MLP neurons of a small language model. Each row is named by its layer, matrix (down: output weights) and neuron, and shows model dimensions 176-303. Each number is 500 + 25 x the weight over its row's rms, rounded and kept within 0 to 999. Numbers have three digits each. A neuron's up and down rows have the sign that makes its largest values positive.
After each neuron's rows, "fires before" lists the tokens most often just after its 100 highest values on Wikipedia text that the model never trained on.

L3.down888:525514461545486539499540463480508525534529490523527546496501508494522506501509495461513522496485464548549491484491499503566508485512451518514498483540508493504516499468466494543506522471503475485519540477517549511511500470463529542489496493474507519500488511547528509471493519531497482521464472506461485539484487520524523489461485554504509518462518514530493544477467494532532507487496
fires before: "\n", "\n\n", "="

L3.down1616:482497477484528556477501494549499555502477529488509495513506521523483487493516498529532531470474484542476468517486520544488521484511458482475494567466522481465527526528543513471479497479512465541494509476465499477536474492518522496504501511505502503516547470480570477511510478489515465501493515521518544536470531500514512475505474510538495477488546520456499483484479524481471534461513
fires before: " |", " place", ":", "\n"

L6.down1064:506487438491491485558506486474524466486560473477535493518483534481514483526478474456504480524485534528482496497503478486505547490531499524515570512479502488478507510504508521508524487468486468512482543481554533494519505482503513525491556533489483530487479451494497430516466485501529524475499537524500516499496501529462499499483479466524488479536480475457449491515482566519546500494492
fires before: "\n", " of", " that", " in", ".", ","

L6.down179:538489449497485475502493491478458459512467465523545441547482519487504537477520559523470513486546494548492483528507483506463450498515513543462505456496525495455503519539491544504502499506514508503482471500509509516507525485458513476469498476521531550521481498538512509522507485456510499472549511547507495528490484479498505510486481464519506507506505485491495538469508487507515475510499
fires before: "\n", "\n\n", "  ", " |"

L3.down27:468494467521494455500508508483482495486513524490503474469550509466507484529477476514470481517426473531539482473450474527503511516491480553484520492482466488495503492485486498509500494470490474522508519503458493495495493506498469501478464555522503556438508513511515509484508491506532503493490536519500479506503521508435543556502492482502488457474450524513461458511535483464499487509469
fires before: " a", " his", " an", " in", " the"

L3.down448:441497519534493498538491485521460460507489511480542468493504484542507509465483516521517499552512482448482515501521502487473509516520531515458470489444521538503494505549503499475478501527506520524466519509467501495514505532481502499540478453539498488471494450511530499521491453560519485491522524500490472543508490515507494515461483499510496512501494498559478531468482475500491533510525
fires before: "-", "ska", " the", " this"

L6.down801:492480514482466476472496497507480498489453479537510475481496517516506483471484504519488506475497495506486495527517504517479486508538428537515517518482498455451493516481510485520472503494548485500486476499473500521554482485473506489487501520496491528524490477473487505476478488515526516516455517514440502436529524484477535525478520485482467503488544497512465486455504483493489494477518
fires before: "=", "."

L3.down185:504476493474526456500482510509482503490527501502492533502482487512512489509502509494497518539487506505529494500515462495499473503491463532493501516487487509521514492459498488501527476516551501492514506491495524421474479468546538489504565496471501524473475501509510475498490501471498478510511484525509522530481547514469464511489487496545483481528506502540482454480480551527506499508491
fires before: " |", "%", ",", ";", " ("

L3.down1599:499513538505465526507477445480483518493457503513519535477504506468525498474511504517510490549507544522527478506491505487539522541481472506516530497482475513471498542494513505482479498462520495518506476496523498522474506445491480501459480480500466558496463498485506529509492510511509470509504536492485564485482511451516526495493497505485509527521483487469495489489537519489516456451506
fires before: "="

L6.down1154:480514503472444499491490486516512477438526491484493474484519471511500458497559526480516482505473507506533496474494461476506500490470490520469496509504541534505522508523494524533516519480488507472523535481519478491499545504538515521498521485482519530504474532438471533453493514509505458506468466518541460479511482520520512486529500504478479475503494506478506509481514500514480514441502
fires before: "|"

L3.down665:486525470511540509536545484485470503527545523504517485490483483428532466526455528555484484560498478516509520505497496500487528483476523451472487453516490506484498439495492488538500476505501515520521493491516534537512502514502535482519509480518498504504487536471525500476527455518522511522521543517460497473520485506542536510494497523546480513508478513548483510488493480535509483438491
fires before: "-", "|", "an"

L6.down1696:479502493455563514500483493537518484508539486489526483500475443464510506506523503537497441493457496500499486494518528496478516458533488535518447519500509486505533544459482491536500515475526486508513462495497520527487495503479540517489483470494515473504496535503513526495456519467478454458471508521502511527500503459530515469489486460509489521477492480482523474467518501525490525491452
fires before: " |", ":", ")", " season", "\n", ","

L3.down1183:496501520525507519482499462457521461500484497512495469519508542492532493489486461532538467515527447495489539506488484533528467508479483493493516511521496484478509477483503476505542477482443521553477488534482506544515541495494512550512542481485509518483489523507531529503522490497535545490465486535495475509529463545484497526519483510485465512514509483462479495478512466508502491478509
fires before: "|", "=", "The", "In"

L6.down44:521467475480499476528531501581513494512483545486461477509479532511527480484451504498505456534500518511487506516520483495540520527509478524465508530524514524503512480473453516526535482454507537457519508502491512505492524547504524494541503501486470479496536482497534503498549505538510517521458491478493513511460474524501469479524479524516514474485497528501502503547431497525517476558478
fires before: "-"

L6.down1332:488500500529483519488532516481492495549532508478527513526480489490477512480496477503520498468525464495475478488521500510475493482498466555538564517535525463481482484529534468479465499507541508480547509524438518504471483485499503529484512556533464474504557504491499512489535457515496520498530461484496523529469483526490501494475503505478527529489489542517516516522529459495485499472503
fires before: " |", ";", ":"

L6.down483:512511469454492493521506534487515463509503472507459509541445453488480493553492522472474482511511490461478499541505501493506521481489523456509489476490476545518493466495446511487483491515490499532535512512526518475528536511494489478525503478503461480535505495479492494468510535500509517461489520496477514476502527521470488505516501541467493501514480535508488549508480480472451539485500
fires before: "-", "state"

L3.down681:507474471498532501468489522539531531478504522462502505543483509484482493472466464506548511485526516525484477503515491486482507540493485470469465491502490520484493484471531468539487449466526495491488508520491521506524486462532479507538493500446525471521516514533497475525502536491488492529482512506543515490521515515500502474524498507454525501534517469506503474483465531553475572523541
fires before: " the", " by", " his", " her"

L3.down904:503517504484530509492505486488532500485476480512538554521501520535536447497496487522497521504469462480464468520526501498481470508533506514498438508448533474464475511512486460468515477457465521528532465506467501523490540486544474507505460491452518484486479487525503514477489463437520509516501457488526487510533538496543507483503518516518532485452508506522499492519520428480537510508515
fires before: "="

L6.down1055:482491547489460550486458498464550486561514494488484490492484517460539537549452541496514490513525483523508508509556483448539457506475519516489508475572475521506487489459527535498504485515494464521518461514489544521538531464473513492499492498496446542494478524522494536518504514525451532517459503505508487485470539488474487501525517482491524507453470477522454493524505491516506513464469
fires before: "|", "4", "A", "}"

L6.down12:505516495551454534459454474512518529527526501487488479505521564528511429474465481504455513475497538519499502506456527493518545482501541534482542526484519511470452488478518501495480526522448515494483504495461478494484488518491481524516518501484501506478491517477494480472448523481465503517519534487494469523468472496504469503508537501526478479496519517514475488502455522546480508519541
fires before: " |", ".", " first"

L3.down264:524500531528493523476498508519489447537494472500512495500532504498521529479478500528506509514518465510466495523522481505517539480500507491484491484483472495461530498514508482498528509468444486473497505517468526540497493498485538477464455457507515499489495494521524523440496455533512501507521502475517490500495504511518524484521509500465470477462466509533474472487484469524445487513512
fires before: "-"

L3.down565:496484448513489449526533457475454501532485487503492526532476476494520524513473494519520454493498533509511540467509510525503492509553488467512504521491545496478522492499485494515491505467513512521440523488505551484499496530499501496489502487481508525476532482552525533504485456497510509478498556517507527502506518494466505493533508487508526491438515491482520518504514494490505456487473
fires before: "\n\n", "=", " The", " In", "The", " He"

L6.down72:500493470478461455497469476494502459499473483514537535460491539519531538492504514470428484485495516482504511495517553488497490550486461522512515530493515560476487495502511505476519506509490499496534469485509496464459476489496479465442492504534534464469470521519488512519509524494506486473558488465551484515483491440485459534493481483502533528519503471515499544559514517522511466501521
fires before: " |", "d", "s", " was", " for"

L6.down144:483441469506519512480506484507478514509487487476554536484499513456481469508495533494572527509481500500527505505441497502520495450501495494535481476490482467470516536498502459521498529493558511550526496506539512472467484465542485520469510509529575543485520474523464500506504534484489527523500480539534540500534509488537516455491501547494480523501514499488476467504492569532527509516503
fires before: "|"

L6.down107:504524519556520504463474488480476514440482512513527477561475493540545498516536483541488477466488494503478485538530496517497493487537503494462470437490515492530478475508520500488536481476522474503495484510488490459563490459524516454483473506539517529534463483542524514524465517514542502515510494476543476505499491551477506467532507532505557479530491530463553491486489491508460488519491
fires before: "|", "/", " |", "\n", " every", "  "

L3.down568:520525488496477486565544484479448519500524484499498507515520545448490510529478526470540523465501476472463526494572526489484488500474515515455447500521525478530481499478459476479489515467473512509484520504498442519515478491508493503493509506520518494504469496493530523526479503486452527491517493463530501485472459536486516534538508492512517500423505497494473489449520476496456474515476
fires before: "="

L3.down532:495514492479502530462451504533503450464513499459513476495515495460512514461537505487473498456487487516520526491540523483511481533492513517521538560485504527489491508471489482570479487495478501461528489492464455489510516493517531514518510472485484527489507491484496520490513509534447512514511493510491463536494441534545492532467499522495557482527519465497510454486457523502503495493492
fires before: "\n", "=", "\n\n", " Festival"

L3.down1558:488527504439471496494552479460492503480495539486473499502509532494489491493443557547504491437525545516455512507510519488520514532558513461523471466508510501486464483522519520530458545501486455513481530494502500528531505504497489502493523522440505482501524467503513485543481537496497511526483509489467471517494530473485499471542559472475474491494529450514468488523519509523523492493468
fires before: " the", " its", " his"

L3.down70:503475522523462502475512465512485489495453496460505497501498517530533512498498477490495488485524484515531484476474509542504472521488509495456478450494522495505514515463495513501487457486485503482486505470495523528538486495459529515460495515492474489488511525538491492495514508488512462495516526518518489511526492493533490492469489514509476503535498515503468485498521521517508499487502
fires before: "=", "In", "The"

L3.down89:488484510466549499492485486465500497488489542493473498488506526440472490454465463484508525484495484541507469548434500530460501473476505515479489532462506510508496522507493505489501499476495536501531506531498542431488513443509450514503496537509506490500477515523494489471448515422484497536517566531474511490494504509488524511576543548471471459552541492477529480510552537516468470520500
fires before: "|"

L6.down406:468549530503553534512497475468537531519514502519508468493461507468504471483493512491526506494442471533503505500454463486460530516505522497485489514496507510496416503502494524527536503455478526482437526512489499534526457489548517523471497493480485482508491492469506539497465486493493484516495537492485463477472488548481474494464491508484538478524517496520514489539493490491499496476500
fires before: ",", ".", " and", " in", " |", ")"

L6.down148:476484525517466518529546508494503537512485485512471544476478467534465525482515495476497463539514515494517506475509523516502491459479519515495529487457540466494482477500501514449488493496510497477453518523490507477478458465500467525490499519497510538502537519454523516477507528515492500500523484505480471476470510504459491495478470507527479542494452489530486514512540512493461531491466
fires before: " to", " and", ",", "–", "\n\n", "."

L6.down465:512540510516507525475514525474479489504514481524514540447475467516495476525487471533486464497496505478498493489482465454453496472463492477502516495498507522493495512491528511504539550425474483438494505504471514504466484492543464491472508507501496527477501489544469495484478524468514499481516463539477506486490469513482523481503515487503522522489533467499508487498512522509520500473501
fires before: ",", ".", " and", " in", " by"

L6.down710:493519481526524468479505483504482483523471494448512498514519517509522533518501521533529495509495526512521470493461485462528515480499479532463519559465482504515507473485527511505544474531509512490493427533519533527507510514510489482454474488531529506510513463512513488486490473467520507477483520543457531485511491482468490498472520510526486558515484485553515529510507524492519508514542
fires before: ".", ",", " and", ":", " ("

L3.down1687:482464533466485461507520478504509463487550488500546493516466498536539498477464492467532508486504519490498473493497488535459482527528534449524477498483497528492493472497502511472493442492431484487497537475475564489484491464547492522533498522511481499460486482498488534501485525476450475506499494518506489498512550413518545497513514533489518503489484468459541497555525501519499508490507
fires before: "=", "s", " –", " in"

L3.down943:463481486523491529501499479530503512529504511502471491497511509507460504480556448488512485490492495545500514453500509477536498453491499535525467470513536515531525541495513546523517475507485508529516491481515477497530499488545502515547512507513493571521502510537482482493500504444477478483499511529513491486524508488510495479471475483478536443543504538522489555537470452523523515474506
fires before: "-"

L3.down194:528520468486519550519488498475465510460431535530544488529483497480515534506474518484530492494474516486527483496506514508495463475532487526463441493474491487511520554491508520529490469479489508513475460497536555516478515501519455519469487484484505504453482465510512478519508512486502493551553545494513530554493529500483554459518481507459484489497486483488514475502509471486512518493472
fires before: "="

L3.down492:481491535502478538464492530465460527501495516533537474509507509475506502495491496490483491521493509503526464512448526502544534511475456478483499497529472518495480497498499470515534491510500519510511506498454476539481513470506490508508501508519454485524498494455508508510516497553506548507493497478488507475540523519502543476487531532536518494501515524522507495498481513509492499514511
fires before: "=", ".", "P", "\n"

L3.down777:475536538505499498526509509503462527518471498518478489494549489506502471491517514529539540535516501453513475501470551513473494491511491526485511517507517498506469498491514531516490493473486515501479510515468448510490486475477501508518478483512470506480529516488504487519509521520495513484518484451508492479451479558504495489491488543553550507441449483516507490512518501501487466498490
fires before: "=", " =", " the"

L6.down355:467532546488511475472506436514550444506507471542510491546474479467540533463471502474504533494477536500507485499479478503491426535462496493473523490580519507521534535479506482479474490480494481476536528536481522488505496538459471515505488489501474494525538452473489498481536501495481492546500486529493475512484491515481498485518495554482472487501511484459468485463544509533498477477507
fires before: "|", "-", "in"

L6.down1174:480534463487472465477503514514537526504486509489505542454482517538488487524526479495494481501473507520485522479525485441501477499490493510499470512527492511477520522515500509506533528502511501505450481456538515493483494448536493499525474486518508557457506461487495539522490502504476510495525513487518463466497467512470486459473510501531518474504474474523488469462527498517508491504487
fires before: " by", " in", " on", " to", " as", " from"

L6.down965:493489460491486512479508505478498493508481494529488503539514484497546495491518477480527466454515460508457505496500446476511534472494475480534544516497512505519497474494514487522529464497482522534492493506512494528504438462512528434514493514526497527488529504550503484541524489481531511553510487545505521501475502506489501495516475498498527531513444503500504456528505533521532563493532
fires before: " on", " to", " with", " in", " at", " as"

L3.down700:520521472507507531524525478554508508496496518498508479523508506523504500559487510481506496537503538555540511513478481494521500445476509513460499506472498477528494490513459500560506532489494500483488546462488480470497494515523493500524554509500485500467517472492484466518489500490513502526491533495513495497520508489515488485467498503481497494489486534520477510521461477516518537469542
fires before: "-"

L6.down830:497508509527527529558502485485469502472444479472500503492492520533519473483469483494458499465490520470476529505504488499518514479474512460455500552515498498481493484516528519505493552513527498516467524513525529492507514517468544495482517493509503518453528471511494468499497491461523524459497466471450534470490496568468470491561479533502545483528519523502505534520502483484512514461458
fires before: " |", ":", " and", "%", " (", ";"

L3.down1580:481497512507504495506512508452529437516484507462492510497494521501508488498498491514511435469495465460532477512499501525528570522484477491524522482515474449471497465487458478491493471488524527511490540509499533481502472525484488520518469511495473495477507487545506507497471491495502481522489526504491485515486544511497493500524470504516489519510500503452494533543480487503508478499503
fires before: "\n\n", " The", " In", " He", " It", " On"

L6.down1270:529534507506494500493528476496532490507526507524516494519455490515494529516461475508483515486522505470469488470525483503531467486459501509474514461522464530458489497497511462485493571549485481511511494479573479492456464539532530515504463546500517544487518484476474413486491535518538504509501495504538456501473497504452481507514528493462570495500524519485506510484490493466525509554505
fires before: "-", " W", " L"

L3.down832:500466491542518495501485499514512507507507478493473504512540529464474520519504523560516534499532471488555496500479488496486518489507467512503503515493492535500531505465526527480484522528472516541539528458518516492514482518496441491487491486529500458484530522538482480512451537538486506507483460495477485512494521468513525504526484486506496502464517501519441574535477507524527526476479
fires before: " |", "%", " ("

L3.down822:515514537518459481474486471510583478467504524487516491482505536539525480479533516495488510530501545520536468531488483446533501538495517517487498519491501493544519471493516529499525529490497438523541485464544500482567502520509506501508509502476502550485440503519486520508486493482504459521504528491540482467494552475489523495467485493526459492508482456481515500544492506527471492482471
fires before: "=", ".", "ie"

L6.down1295:505487541506495474518490505472509508533531531481462507518497527477489504506516500529482516482501486503505518484486526478529491533484463553492532517455491484493489507490464472521505504485533483542474562517486493500537509484493481489492490472485462521523493411498506517533498490491522504450512502501467530485463480552564499550472472484531533529534473467475500468503475518450504473512483
fires before: " |", ".", "–", ",", " ("

L6.down1240:499513525511492487533514514520500486525480494498509462503508539509481492490526478532490444489543475553514516499483494510525535452471472518473444544529447498503491483501504503530511550519528494494533488479514541533518466499494489492463512530538527491487502507504467467519488498496508466457553479478463475497509487436526461503476491509517516509506579487490484523468506455483510468468486
fires before: "\n", "-", " 0"

L6.down403:470464485489502449497528545504492517543477490467492478506543524481490543523512537527513497512526529528504490545494538473485468469444466511517531535524471471487522496529472476506481508485511512476484511499489467507457504449523464509495491491455549447457466455513499513480505498492528481501515493487487471535489497495471498535525482518509484460485540497500481485508546478517515499502498
fires before: ",", " |", "."

L6.down569:523512473485534510522508488498519464498534537547530504465493497505541508497497470520512475510522502485494534489470478488505482474537523506507479507467503530484531487519504503507569481512489512547503573471474475523530493523513476503524474509497564452486515514498495542495521501486519522508477513512533456533490482549462488485486479497472546476495461473432524501513521514485452515504516
fires before: "|", " were", " |"

L6.down1359:534502492509513544481478499506494512519488530518578518462476515488471525466494534522480521512532523499468484486509519497538519450528468503488443508515452509512483473513498540527440483515476477466490528472461521477469528469464520506515515516479476528540466559489508523505478510510491531492506517527454505499477511473503523530508527509487568480490507507528522469510505477500523458503463
fires before: "|"

L3.down175:514510503528501477462471502504503514489505505498510480509437483523486470486530532489496532516496505495494495494496460509506516464472480494508529513543513516443518538495476469480500516491537519467509491500443478458482513495489517539539519524488549485486507485461483532501424492474443489498490460534516482537480496519482512471467523465509505492480476537543513497468505501503495490527504
fires before: " |", ";", "%", ","

L6.down90:477534498527528506461482472460513486492507475463507471476537523482489489489490492499473505490530532499489482508530500469460498527497516461474511498487495473509515563508482450516509474472496471504515453502508562513509516490554511498469515483555550450460530473566532481526503513473512494493489475517499536492529496522496477494469521504478558473496540511498477413497488516508485544486509
fires before: ".", ",", " and", " of"

L3.down739:461484528476523490531424461525545496499523518486491493504511496535492479483494472524518485521527471539510506476490508528469490548517492517553558551510446506519513467498503518525472515507464481514516505507515545474490510533480524470503493504460484454497528539507529517467476510455514512510490543470445498522540480526547504498502486508493458486489489487515481502528499491504482485489526
fires before: "=", "The", "\n"

L6.down846:547479531508486494520527531499462490466500550474510470573514476532525506540485483515520469510510507500466526472505476468446489476518483509500493465495505515489498502533494488518516480490474538471517521510534492508506450520538494522514538504488477500504451471452474486514480508514479532544506467492489488433520518468510540513538528554499516499485527527519524498537490455540509498519477
fires before: "-"

L3.down16:516522489516539518489498506523523525506500526492515513468471517455480504505476538505473484499497486472521523501563465498483556471526522475499492493464489493520505492503524436479512556475541506504508495494478471482502480458473494491502529542462492505545511521512522476506486487517527513498493489533518462495506520509462507492501495459506479499507473483467501538529469470535490450461525
fires before: "-", "\n"

L6.down1100:497487516500467489467533510537521522479488487523488517512508506534507523517477504518484522522550470499504463445543499499509484567513493490488496478498528519490536524488495477501504491498486543553518465505545492482543541505531511496483486491525522478529533485530473513483498514501528500509505534518531509467507507533516543544499489515468487509518513491496499510437512508512456493475463
fires before: "\n\n", "=", " the"

L6.down1000:513484484477469459472498492481482540477502512485492535485531508496495494517495488516467485485489469550469531510541505487485539472498479527492494502513537500472468465490508490478536477498514489463525514505466507475475537474516545502490559503506565450523465489499492520503554499471463471464507479501520498496516512518492492518531526482521513480541508507481530509472511489495496510476473
fires before: "|", " to", " in", ",", ".", " for"

L3.down1040:503524491469504512509528445498489486471506518545466490509468475494522485521494490476510491495494521498537538512523514507498496511530513470494471480459464468491516501487492500499534498504527510479527501508489516506498549536452535483536510492491479523500487473480507468501488468467432505464461461472458548507503503517553487474485506481497530533545506524493511510477496488486493490487534
fires before: "-", ":", "\n", " ("

L6.down1653:489496464522544560515490529500496503508552496494525503493497551526469518534472505537497520477515445517515510493497521514519448515502473492519505530492485462484526537458458467497494541517525510493488442540495497513490486508472492447483489538491529460501483479490512495470497484484491497477490494517480490493507446522456533469531453479518527483472484490530495558513470465502500481487526
fires before: "=", "\n", " =", "s"

L3.down1601:490536505482515475489566480540517511542504493511503523484493490492480524507504549502534525521510495512498513462513500496520500525513466519489515473493504454492521487533517501470507487504531507486494505510464488510473518499497510495490506524504488491426458468435516511509519492477500486492538509515481498521494524506486525514518494505540514508513486538501471524486487484545503507493497
fires before: ")", " (", " |", "%", "°"

L3.down286:525456489495514483465485500520447460415539488517515478468485469529501514518484477516492534462514513545471519508536500475507507557528523516501473563467503476528482532527517527509492481493510508497514469517531499490553529492490482448489507481496503548513498527527511504513494510488439480535504502496442497498515481475531471495486523477505518520490543521489494464522528482540514454526449
fires before: "="

L3.down4:484502484497513524528481470463545509488481510507516469505524486502423510479473523535474487531467500501531465501510480524519475517514521467499475456497510505488523470518470484486484510509477457489518466502481522531502522556496532462527479494461464531476513474476514511499503512490522478468496535512513506485496545524506511522527542449490505505529460485510449535494499494469549493493495
fires before: " a", " an"

L6.down1657:501497515495458526481501513470512455458488530479466528474516520523453498482422508507475502525455500513492505515497468497478527506442480526521553488477508523516493500522565476485502558513471505516500465533485480514517522486496501461531489478546494505534524486501513469477530477500512514490506484496533551461524505518476481548458477491513532468505441566490465490512492502516472550519494
fires before: " |", "\n", "\n\n"

L3.down1128:521491489488493461496506523491480470487515523524514537487459447539477512503470456498508453498504488525505468548481483517442488472467541525488488496488525473527468523502491493506536497527537487469527498515494498510527477485509488505457518525531468534524513469509512505486476533466512508515504507514468542478485501508523470461500510475504534491502530438503535524474488521504515473524471
fires before: "\n", "\n\n", "=", " |"

L6.down1358:481520486478438494485502500513546486494493523494505513495500538502488481505505476473493490485492488548463495489477459441521482472468509487481496499493457491530511482477527498490545491525452463550513489484504583515469513466530531475527487522467495498519525513527489556521481506550473508481498528505417484470528527493506466457463484506478476527468478489488537518512467484501501518471471
fires before: " by", " to", " as", " in", " for"

L3.down235:486488501516500475479518492493512521543513487487539488482469509512487549493517524511524500525497503543513479500510553514531498495475492536509511483500539445497518489455500566531500470480509530508508523507504485499532519489490443478477460506537488518499522506509478542512471489516499549457468523504505498511526489521472509482477519503505494516545538493511529484470561510483469492457532
fires before: "="

L3.down331:535481488519457474484519458464483531532487498535514478458537489496534508500463468559485496510497530501518507495462479510495491545520502502508451518494539498537503481483504520517462514533497517494509554520514491478498510498478498563489480471478523522488486498484508533521479506529530519518490519463486553509492471516458511455501555517510504516543521502467482485480549508511518508454469
fires before: " a", "=", " an", "\n\n", " the"

L6.down1106:470466502541490505453484500482479533536523515542480518486471499495521495497496522484506531529565516503516510531559491464440518479493505475498504494531518511500501477510520546457558496478487454540530461517475518498530466455523510484499489469540502512492496510502494480483488488486537501529495494529483515500526497484490492520492504486475503510517504558527441531487515518529509452513505
fires before: " |", "%", " (", " points", ";"

L6.down80:491483495518501499488533501512574469497530488520510469525518479528494537442474499503465558511487515505499556497491496496503513511465478499456486479477521481540533487502543483508535481513517488468518458494504470494465480504478470483512537481542544487499517499515467491510461545513462480504526493498533491523490501486522475481541480527516493494543458516510473525503515496478524496455438
fires before: "d", "r", "rs", "s"

L3.down1672:529448451477467477479479515480495498488504500529489475524468508482515539473505563509516525481495503509526470461471483501489526504490476491501503468504479480517538483494483511554504510504492483491511512495541491502444507477472559489493478533533511487482461482513532522497472513466485549488494504520513528568504519583512504507469552469515499467513456470462490483503511501504499465469458
fires before: " in", " a", " on", " by", " at"

L3.down634:500519461499489517494492559494516525493493495499502466484506543456490487543462519492508521450509468502530510502510521540528482465481449519511445520496497480520459508517478450447489495542495490477501482502460495472500496515514497481543452478505482515541524471491519511502504491460509536521535486501482507498503509510486525511486474487457470474514490525477510480524511473523535485504488
fires before: "=", "\n", "\n\n", " the", "vis"

L3.down1203:472486523499489521555514494498491496507485538455499520524520511471473507455490482519510496495503491517511464453511507527500507496523505498509479512493490505499521498493463522527473498481512527498519503501547525549529486535515494524489517487519495490488474516495508512512533472483520488487471525500526518502511510486546488500510512520539521517528505528514546488541573499487489503523500
fires before: "=", "\n"

L6.down272:506497543477495553481497482472491472500498496478515518502500488515499506503503544521487496519491496504456479487543449521485461500508491448493512479517507517504516470496498481453480506523526503465540498462541535524509509463487531529473538496517500484518502467503520476482501492496540530503471505490478467482544493491489531472548467476518478515494509512540515521482500478480496492463500
fires before: "-", "|", "\n", "ing"

L6.down684:508492491494476533475521512531457494471486522508473495545507502538502461493468497482552479499535468492480454490472482518499524447523460495534489520501539542471531480518478541505526490501501480457501489509491481517515517518479488527483506526474524521509501484519513535497502457492424537509503512488484463526509566475509476473496526502483497493485497535449450525499500478504517456549522
fires before: "-"

L6.down1164:480458462495497530467489514519480532505493524491502483501571488524491500496430496500531527481496502503501462489491510520494468545512558479497469450464465565517531509504545512542528491496530532538451515489488501528493502539491514526522493528476515517490508501498503467465505515473515503518495509501483468497503518524518523440519528477573534478466507554491451485532479473510538483490544
fires before: ".", " the", " which"

L3.down74:483499509485545521456518501449499541491547499498559483514467475508516498555495545512492511439485463504512498497484513507552441501507505492497482546470522523464502491511475517515534526511542484492533460509451505460474517479517486520487510477483514450498510485532534540475500499495486474489494508508499504502562414476513469506485503541504508504509542486492446454497481460532485483468476
fires before: "\n", "\n\n", "="

L3.down1589:507536471467475516511474467502531462456459425528485492508512537526515493474547517515531456480505473505518530499479472544423515505492473542512522461488446499507520515501518488492495512533546477516537506525515486513529522491540518525484469511503522528489474475498515485496505489489534495507501494502475507511542532473506500505507494512523525480478518502498525491505542483478507523529497
fires before: "="